python train.py --n_layer=18 --d_model=512 --n_head=4 --n_kv_head=4 --head_dim=128 --d_mlp=2048 --vocab_size=13324 --activation="gelu" --norm="layernorm" --norm_place="pre" --norm_eps=1e-05 --positions="rope" --rope_base=27800.0 --rope_fraction=0.25 --qk_norm=false --attn_scale=0.0884 --bias="all" --tie_embeddings=false --parallel_block=true --init="trunc" --init_std_qkv=0.0227 --init_std_o=0.00378 --init_std_up=0.0227 --init_std_down=0.00189 --init_out_by_depth=true --optimizer="adamw" --lr=0.00108 --lr_mult_qkv=0.7 --beta1=0.9 --beta2=0.98 --lr_head=0.00634 --grad_clip=0.5 --warmup_steps=230 --schedule="wsd" --decay_fraction=1.0 --decay_shape="linear" --final_lr_fraction=0.0 --batch_tokens=131072 --seq_len=512 --doc_mask=true --train_tokens=508000000 --steps=3876 --dataset="wikipedia_en"
MLP neurons of a small language model. Each row is named by its layer, matrix (up: input weights) and neuron, and shows model dimensions 421-484. Each number is 50 + 10 x the weight over its row's rms, rounded and kept within 0 to 99.
A block is one neuron, or neurons of one layer that tend to fire together. Before each block is what it responds to, as a language model described it from the Wikipedia text at the highest values.

Responds to: The first or early subword piece of personal names, mostly surnames, that split into pieces, often after a first name in lists, tables or citations, e.g. Was(er), Is(mayr), Holl(reiser), Bart(l).
L14.up311:55 67 62 46 68 52 49 61 48 51 44 63 48 58 33 42 53 48 58 49 49 56 34 59 53 58 76 44 44 51 49 63 50 51 57 56 56 33 42 39 47 39 39 40 68 59 38 33 44 58 41 25 49 51 52 59 49 47 60 54 42 31 58 67
L14.up663:47 46 49 64 51 51 56 49 38 52 51 42 56 50 45 44 66 59 42 47 62 52 31 49 81 50 53 38 33 54 53 55 53 40 41 55 49 30 60 41 47 58 53 46 58 61 36 35 50 53 53 53 56 34 38 58 50 35 61 47 39 50 54 59
L14.up1162:36 53 55 65 57 29 40 46 36 61 47 44 50 40 37 55 57 31 54 63 48 63 29 64 61 70 75 51 53 44 29 44 60 50 64 55 45 36 46 48 47 42 52 51 45 57 55 50 52 63 45 60 42 41 45 51 48 56 58 58 61 44 47 45
L14.up1906:40 44 54 51 46 47 35 41 44 25 41 49 59 50 51 48 63 58 55 51 52 22 42 47 65 57 65 52 42 62 55 48 46 46 60 71 39 64 56 39 49 53 73 51 48 46 39 52 45 57 50 33 51 57 35 41 51 58 49 38 45 59 45 56

Responds to: The first token after a given name in a full personal name, usually a surname's opening piece, in lists, tables and credits: Edward Wat(ers), Andrey Rub(lev), Franklin D.
L11.up402:52 51 60 48 58 66 33 42 49 42 52 59 49 57 56 56 45 33 48 63 36 48 42 61 45 52 40 35 69 45 57 61 21 60 40 46 48 52 55 56 50 50 60 48 69 53 42 56 47 56 54 50 55 50 53 46 57 62 60 47 29 39 54 58
L11.up417:53 47 52 43 66 60 53 64 45 44 44 37 37 42 58 51 54 29 37 42 55 41 30 58 37 45 48 64 55 36 46 57 46 52 40 44 35 46 42 36 60 49 53 45 63 56 44 53 65 54 59 37 58 52 40 41 61 45 48 59 50 59 50 64
L11.up433:38 41 51 52 53 46 34 44 36 43 53 35 66 44 59 45 42 46 48 75 43 53 40 57 55 45 53 55 43 54 45 51 60 47 45 49 49 60 52 56 60 56 61 55 73 49 52 53 44 49 60 39 53 46 40 51 52 50 48 49 49 34 43 56
L11.up488:50 54 51 47 38 57 51 56 35 49 50 48 56 38 45 54 51 23 41 57 43 53 50 60 45 67 56 44 45 56 49 65 41 37 57 32 71 62 52 67 50 55 48 56 67 50 44 56 52 42 50 37 63 46 50 40 56 61 61 55 49 51 43 55
L11.up598:50 34 47 40 52 50 63 55 56 49 72 37 47 43 56 40 45 61 46 58 36 62 47 49 51 65 65 56 48 29 57 54 48 41 54 40 58 55 61 45 46 39 46 55 47 51 45 45 46 54 51 61 65 49 64 44 64 41 48 54 61 48 64 60
L11.up712:44 45 50 81 48 50 25 60 45 50 63 43 49 43 62 49 50 57 55 44 44 63 44 40 65 63 50 51 38 30 54 62 48 38 59 47 53 46 35 58 46 34 54 36 50 51 68 62 56 60 46 53 45 57 46 49 63 51 62 50 37 33 63 45
L11.up746:36 53 44 53 49 46 59 56 38 30 61 57 48 33 66 45 48 48 38 63 68 45 30 62 52 56 66 60 41 48 28 61 34 36 66 42 45 44 55 56 43 35 51 48 44 65 46 59 64 68 36 60 58 44 37 39 42 40 45 47 61 42 55 59
L11.up939:42 50 42 53 62 39 44 45 33 47 56 55 45 47 58 52 45 34 44 65 60 56 40 48 29 56 42 36 51 36 37 48 57 35 49 60 57 54 62 52 51 44 68 36 53 40 53 49 69 44 48 55 71 35 48 41 52 46 60 47 55 45 57 46
L11.up944:52 39 53 64 60 52 69 64 44 43 49 60 59 50 44 50 48 39 41 55 52 36 41 47 41 50 42 58 51 47 46 54 50 44 45 46 56 45 53 56 58 39 64 63 45 57 60 56 48 49 52 36 51 47 52 50 47 57 50 59 50 49 44 40
L11.up971:47 49 44 67 72 61 49 37 72 31 42 50 59 37 67 49 50 38 47 62 60 50 45 48 35 60 56 67 49 30 55 62 38 47 42 53 63 68 42 61 44 56 68 40 74 49 42 51 53 52 63 50 46 51 52 42 54 64 44 73 57 60 53 56
L11.up1081:54 37 58 56 46 66 64 47 48 48 52 53 47 37 53 22 36 45 41 67 43 53 55 55 43 56 46 48 62 38 43 61 44 42 48 49 66 61 69 55 33 58 69 49 61 61 39 28 28 50 46 56 50 48 71 39 48 65 47 59 56 55 58 44
L11.up1130:62 61 36 60 33 55 49 36 52 60 57 50 42 60 49 64 45 53 40 29 28 48 56 57 38 61 46 41 53 60 56 53 47 45 37 64 53 48 53 58 40 52 56 53 53 62 34 31 50 62 39 55 56 60 56 41 44 48 58 62 24 52 47 56
L11.up1305:60 45 48 43 26 54 53 64 57 62 64 51 48 55 68 42 38 50 43 35 46 59 55 43 44 27 48 50 72 45 52 39 42 43 73 51 53 62 58 50 50 40 71 44 50 65 56 57 53 49 52 48 51 65 37 58 43 37 54 46 59 55 40 41
L11.up1326:63 50 59 40 59 40 39 49 55 62 64 45 51 50 61 48 46 31 56 60 48 53 45 51 36 57 55 47 45 49 35 49 54 48 60 44 50 47 40 47 52 42 59 47 41 36 48 49 62 49 50 46 55 40 52 60 56 65 37 62 59 50 29 58
L11.up1346:48 43 51 52 38 35 56 40 56 55 54 50 53 42 56 50 54 52 26 63 39 67 44 62 44 51 54 50 48 37 59 38 54 40 54 46 52 51 44 56 45 40 41 56 60 53 60 51 43 48 46 56 54 51 46 67 41 49 54 66 65 45 46 59
L11.up1724:52 44 45 73 46 63 58 51 41 46 52 34 40 40 30 47 47 74 54 48 73 56 39 62 45 45 32 37 39 56 50 61 61 61 58 56 77 40 66 36 47 52 44 45 69 39 37 53 35 54 50 53 43 56 53 55 47 51 43 35 52 66 63 45

Responds to: First word-piece of a surname that follows a given name or title, mostly in lists and tables, such as Ham(mel), Mos(by), Fre(eman).
L7.up371:48 62 52 46 42 40 27 50 51 49 61 35 36 58 61 53 55 48 45 81 48 49 41 48 47 42 53 65 43 37 46 74 47 49 50 41 52 45 56 61 54 57 38 36 41 68 58 47 60 67 52 51 43 68 55 47 44 64 51 37 36 43 47 54

Responds to: Word-piece tokens inside foreign proper names in lists and tables, such as ș in București, -R in Abdul-Raheem, gan in Juggan, and occasionally mid-sentence function words like and, not, order.
L7.up1068:48 47 37 52 37 53 67 59 48 34 46 55 60 55 55 44 47 49 41 58 51 54 66 39 51 51 65 53 35 48 51 37 49 44 73 55 46 48 52 53 44 45 54 49 49 48 52 50 52 49 47 46 74 51 42 59 63 54 61 38 48 43 52 56

Responds to: Short word-piece continuations inside rare proper names, usually one or two letters after the opening piece, such as Him-m-ler, Qal-q-ilya, Pre-v-ost; also spaces in table rows.
L11.up54:47 49 43 49 72 57 36 57 54 46 68 40 63 65 37 36 49 37 43 54 55 54 21 39 56 61 65 66 64 44 49 63 56 34 55 45 56 46 37 61 47 55 53 44 53 52 46 40 57 48 42 34 63 58 35 50 35 58 57 57 37 36 40 49
L11.up326:36 70 57 56 59 59 45 35 69 37 63 45 52 39 46 57 34 49 60 55 63 51 61 44 66 58 70 46 49 37 36 46 54 53 70 61 46 59 20 39 64 50 44 47 46 30 54 40 49 46 48 57 34 45 59 49 42 64 47 64 62 39 45 55
L11.up407:46 45 37 60 45 48 43 42 32 53 62 54 50 56 34 57 35 35 44 59 49 49 60 49 37 45 54 39 52 36 52 53 45 61 63 55 42 51 34 48 62 42 68 54 72 51 57 43 52 54 51 44 57 50 55 54 81 51 56 44 46 52 45 58
L11.up450:66 51 63 48 40 43 57 59 62 48 74 70 41 51 77 38 47 34 50 66 64 37 43 23 56 53 57 41 52 57 62 55 54 49 63 40 37 37 57 58 54 46 55 40 41 47 49 43 35 48 42 45 56 58 46 52 38 46 42 44 41 56 22 49
L11.up613:42 59 65 65 47 49 36 45 39 45 52 36 69 45 63 52 35 40 55 71 64 56 39 53 53 44 55 57 48 53 46 54 58 54 32 30 37 50 45 54 41 50 24 31 60 43 56 46 56 57 54 53 36 55 68 56 53 42 36 62 57 49 41 39
L11.up693:58 39 44 49 46 52 53 42 58 53 63 59 60 56 39 36 33 23 52 70 28 43 48 41 41 37 56 67 56 58 46 44 44 36 56 35 56 56 39 46 41 52 41 61 62 62 47 32 44 60 38 54 57 52 56 58 56 51 46 37 51 46 53 33
L11.up1057:48 58 49 65 68 42 41 33 62 45 69 35 63 47 34 46 44 43 57 59 66 55 35 54 52 56 60 53 64 40 47 47 61 51 52 62 59 42 32 50 44 58 55 60 53 46 40 46 56 59 49 53 49 29 55 61 49 59 42 49 46 51 42 60
L11.up1192:45 57 54 57 41 56 37 36 55 50 46 60 51 51 53 42 47 34 46 57 49 47 46 44 56 60 37 62 61 53 42 65 58 40 80 39 42 40 58 53 50 59 37 62 48 30 47 51 43 53 45 44 45 51 57 47 39 56 42 58 48 53 44 69
L11.up1201:37 49 58 67 51 40 35 58 47 50 41 42 48 56 37 53 34 46 53 54 53 58 48 46 62 53 51 51 54 40 43 46 44 58 51 41 57 51 43 55 51 51 54 60 49 62 51 57 57 55 43 62 44 55 65 49 32 55 57 56 64 59 49 52
L11.up1311:36 55 64 57 54 60 51 46 39 50 62 59 56 43 51 53 41 63 37 76 54 56 50 56 46 55 45 39 46 45 32 44 62 43 41 45 39 46 56 56 47 55 46 63 46 48 44 57 51 61 45 39 42 72 58 58 41 54 41 73 35 41 59 49
L11.up1412:57 69 66 70 44 42 39 53 68 54 61 47 63 36 51 45 48 43 53 68 49 35 50 48 72 65 51 38 59 29 60 45 38 45 56 34 60 39 45 53 49 36 34 42 48 42 56 50 49 43 49 43 36 47 55 56 72 67 46 53 35 60 61 54
L11.up1546:44 47 58 50 37 51 48 49 55 56 59 68 40 48 53 35 33 47 49 50 59 35 43 33 58 66 55 52 56 39 54 63 64 44 70 45 52 54 44 34 37 58 46 50 57 45 54 44 49 49 50 43 52 47 51 46 43 49 46 39 35 46 38 42
L11.up1646:55 53 54 50 66 56 55 43 62 61 43 65 50 44 51 41 60 35 53 65 56 35 55 52 47 48 41 34 41 37 63 55 64 57 41 58 69 37 64 68 34 65 41 62 55 46 41 52 40 60 61 26 29 48 59 51 58 65 57 31 41 53 41 66
L11.up1650:39 63 69 53 40 69 51 37 49 49 52 46 45 52 50 53 45 35 25 66 53 49 55 55 62 65 40 47 63 39 46 58 20 57 48 47 56 38 65 51 45 28 44 60 60 44 57 53 38 59 36 59 55 53 47 48 46 59 54 45 42 48 38 46
L11.up1727:39 69 52 60 50 57 41 41 37 55 56 55 57 65 38 56 54 39 56 65 42 64 47 45 48 50 50 53 65 54 56 37 57 50 58 52 61 42 50 56 57 30 52 50 65 49 57 35 42 51 44 55 47 50 44 40 44 64 66 50 37 44 45 64
L11.up2036:53 52 45 66 46 53 38 54 33 27 38 47 45 46 42 39 38 40 41 67 49 53 40 50 64 49 47 44 54 49 46 51 58 42 48 68 60 49 61 43 41 42 40 51 54 56 40 47 46 57 48 68 49 58 56 56 58 67 46 60 51 38 45 40

Responds to: First or middle name tokens, or word pieces inside them, in personal names in lists, tables and biographies, e.g. Frederick, August, Filip.
L14.up81:57 47 52 55 58 48 46 52 44 52 41 39 48 51 48 40 36 46 48 57 44 48 45 64 51 58 60 52 34 44 33 37 62 56 66 46 43 44 63 59 43 62 45 47 50 52 54 50 58 49 43 35 44 31 50 58 36 45 36 62 50 31 42 55
L14.up168:28 38 43 53 58 68 54 62 50 53 39 50 50 53 36 42 61 45 52 55 33 41 42 44 59 55 65 45 60 69 39 60 57 53 66 54 49 25 37 37 28 52 49 40 54 42 49 44 44 58 49 41 67 47 49 41 46 78 56 40 59 48 60 58
L14.up503:32 49 44 56 36 40 41 47 42 56 43 63 56 57 54 40 51 27 47 50 54 36 55 48 51 34 59 63 55 55 49 36 50 41 53 36 42 50 43 53 58 63 53 56 70 58 35 64 35 52 37 38 46 51 43 48 49 49 54 55 54 31 74 46
L14.up1383:50 46 50 50 39 53 27 29 43 56 56 39 45 69 47 58 58 39 47 26 32 56 44 49 74 55 75 40 41 49 38 44 29 50 73 51 33 67 45 59 26 58 50 46 62 38 38 40 27 58 44 50 47 40 45 38 35 34 70 40 42 57 41 41